config.toml
n_head = 6
head_dim = 64
qk_norm = false
beta1 = 0.9
decay_fraction = 1.0
batch_tokens = [32768, 65536]
train_tokens = 530400000
steps = 10910
MLP neurons of a small language model. Each row is named by its layer, matrix (down: output weights) and neuron, and shows model dimensions 48-175. Each number is 128 + 24 x the weight over its row's rms, rounded and kept within 0 to 255. Numbers have three digits each. A neuron's up and down rows have the sign that makes its largest values positive.
After each neuron's rows, "fires before" lists the tokens most often just after its 100 highest values on Wikipedia text that the model never trained on. A number after a token or word is its count.

L8.down892:154126172110116103138123145072140171153113067150101124100135168119151108126134141118099115104109082090133149121082141124107131160129116109128138173125119091136123138103151168136126131106134121133136152115155135165151159112119129105113162160168129130109150129126102154119116151123149084119121169114135127100163153129148103134127120141130139080131144169098110070150135141109168177163149
fires before: " " 49, "agen" 6, "z" 4, " the" 4

L18.down505:128122156112107152132122126128140132107099130118151131114140100111131149142111111099175137124101160142106172130141143142142118055098177116119145130126172125128150208118142165163103106117147099133174085051155074095149133091140129136106110121161093136130140116130146146128111129134152138119139123105090108113077146131149144130103112110116110106126121141114105112102139114089118128133149
fires before: " States" 60, "-" 6

L17.down296:129111177114142115123098135116119158063115151114158103084123100074153138159133138115139107131121124103174144105138123134136135094093142127138089155139124175123125162117160108132126107111107132156149115168164088130105145140110119140113088122145153143147128119113175180104125125106144116098102101124074087160141118116133121128122145132089137092130125109121124152132166158116110138131113
fires before: "-" 80, "mar" 5

L18.down699:157128189147083139157137122095133102110118104148128138122113118139123130123142119105132134125155168108124099109146126127164120101141128134133112115159175163151109162144117119142167135116146164127154116111134126140115154081151110117104100098084168137134152138109129186113133117083134121086138132146115152116143123106135127131145133098109124151118099114149118149146098109141154118114134
fires before: " " 44, " —;" 23, " Ret" 4

L16.down335:124109156161119143107155107158149161179109140115136120158127134144086127140136128109153108168114109127106139133139112119100192029087142113121093160134167138132170137153159090140092105095149129122128089132118099128120124109135136141102088135112076115108090100119105130099090131137100138130139124114124125134164125120158140160069125123101146180138118106133175121102121129116117167136113
fires before: "-" 69, "+" 4

L18.down587:166126132139133127129135138159172118132106114130148100141121137122115106084148153106115133127146071141129123133162102152122150124118091068101112130147131140135116127137146099113092122127154172147158100166139146128087132118201102122112150166133134160140121138103168103161101112153103128163124145093117133159134097115133088133090171126173105134106152143123140113143124132170158128103117
fires before: " by" 36, " in" 10, " to" 9, " for" 4

L17.down912:160088128131133093096146147138114096151104140155127104172114136114121142113154181119170120123123125121135156139105094154185142133133126117144064141157171111154133115134133121173133091138158149137156111113139111143127104147136134088147105111107140113097057158123114146106119158114109148109113122126176138103118134140118115129110143148146134109076146106169130088159111098146191173095130
fires before: "6" 14, "12" 12, "13" 10, "06" 6, "14" 4, "11" 4

L17.down855:136126169127128128128094137131118169131117099114135097120122167116138164157116117124133145145160123129106148163121134138098121136146155114147100107113147129102120176202093084105112120100109070119147177140148116114127156149147130141126122163163125105136140138115145128136122127122124084100127098135151135118121114115205128128179124106118104167098106120152132164135117134094132149105111
fires before: " States" 62, "-" 9, " Kingdom" 8

L16.down434:122160103116104142149094157139110130131132105123153137164134152126106124131131143113127153130140152129106082090164151118140129118118125131100147137124092171133157109102128128092109140107130147128164129142113138083101157135135096142150109090167116162157160173131097141153143125122117150079141144161126179137108183139159142169176147122087113111128106096093114151096120145174154071145187
fires before: "4" 23, "3" 23, "04" 9, "24" 4, "14" 4

L16.down24:093170130133095151071146118139122105176176112098088098124149100123150120095138146107145142111111147127128138125145123108103162150109152140129130154128125104100081146116133137155150119130153146146126143145139100130110128183151128102138160105163133129104106147150125167135121145137121111080159145127134083161100151158128106127106104156115114158113117170091117125126170138132109136145138
fires before: "." 36, "na" 10, "i" 8, "o" 5, " |" 5

L16.down269:127131106122151159146119120101119120170081130151117128165104145118135133129142123093122128131125121109113163109168095153126124088128119148108113117131101144137155160103119128120144110169158123138137127116131126193190153099078144139177132127142152137160145119108120098098095160113110155139164095094099153135095138117092112148091088114131151163080135129093142147143096102162082183087126
fires before: "-" 90

L7.down792:088115138167144156137094117140112148110144117097113154109112157141151134114091108111075184137124122134123131129126096089120123163118132126103093133161126124141132083133113168133138128113123141117138122109116121089112139096116089145098107129086133109118144117120117137149090120133168140122154152141149128131105136173121133161098131180151142164105112137186094137138137117103130073133136
fires before: " " 55, " of" 7, "." 5, "e" 4

L13.down515:100067121133132140169118151164112154121122126166126147129157164147147168166123132109105095088103128113106167131112122176144118129137156099087112141079111174119125132141142127125135142153143142135125123072118127116155124118127130153158161137122137093143116104119137122100153151107142094091117101088124126121120139090146130142106155155134058131114115140071116108136128083169107124130139
fires before: "-" 45, "mar" 15, "family" 4, "mission" 4

L8.down52:154120125112112139145109105151142135108156127175105132167151164134132056129137123133117126103131097128123187162130129119183102128077148131180158146106138133153114120130135134132120087146164121093132096090155133157165116104108131166154147153113132120151161106156126116100105143122145140136147148119108138126116117137117119127097142119140109136151126117125150143116123137106108128165143
fires before: "-" 56, " zone" 7, "," 7, " (" 5, " Summer" 4

L13.down1004:092092119140087132129149137124171104111110092160120089079146127111111092069121167118127127144125150082109147129138131071152150138135150152144131141157103120125154112124085112142148113127124162124153141178140141109123107130129188097147093120123084120124130135137085157092127100110146119129120113136124130167175088120170120105144104139133105147136129100157122118121111096088179145165150
fires before: "cha" 15, "ped" 10, "i" 9, "en" 7, "o" 5, "f" 4

L16.down825:133138101084120126113087142135107113111130144153111130113103144095091173144152145104122149082172173107117143115133112163120137083098153114130077175156124103134081136124108158111136117119099107133147122168152157109150146135174174126139139147110107123105130116135102187137161112123103119126089111157136134133082099120102178148121133138164132121126103123126148111094151121122176093155122
fires before: " of" 44, "==\n" 8, "==\n\n" 5

L18.down599:148195104169123143135177135123151124157125181166135107100114128146160147145128109107137171103133141107147114106099108128121055117136105138170127098092152094095093124167159089167145180121142173101160110142137121168097085123170133120146089120149123154110137102089139136129100096122131104135142122097124138146079106091109142121162146102132103148081112083143085120107157122100172138157147
fires before: " " 24, "18" 9, "u" 6, "19" 6, " released" 6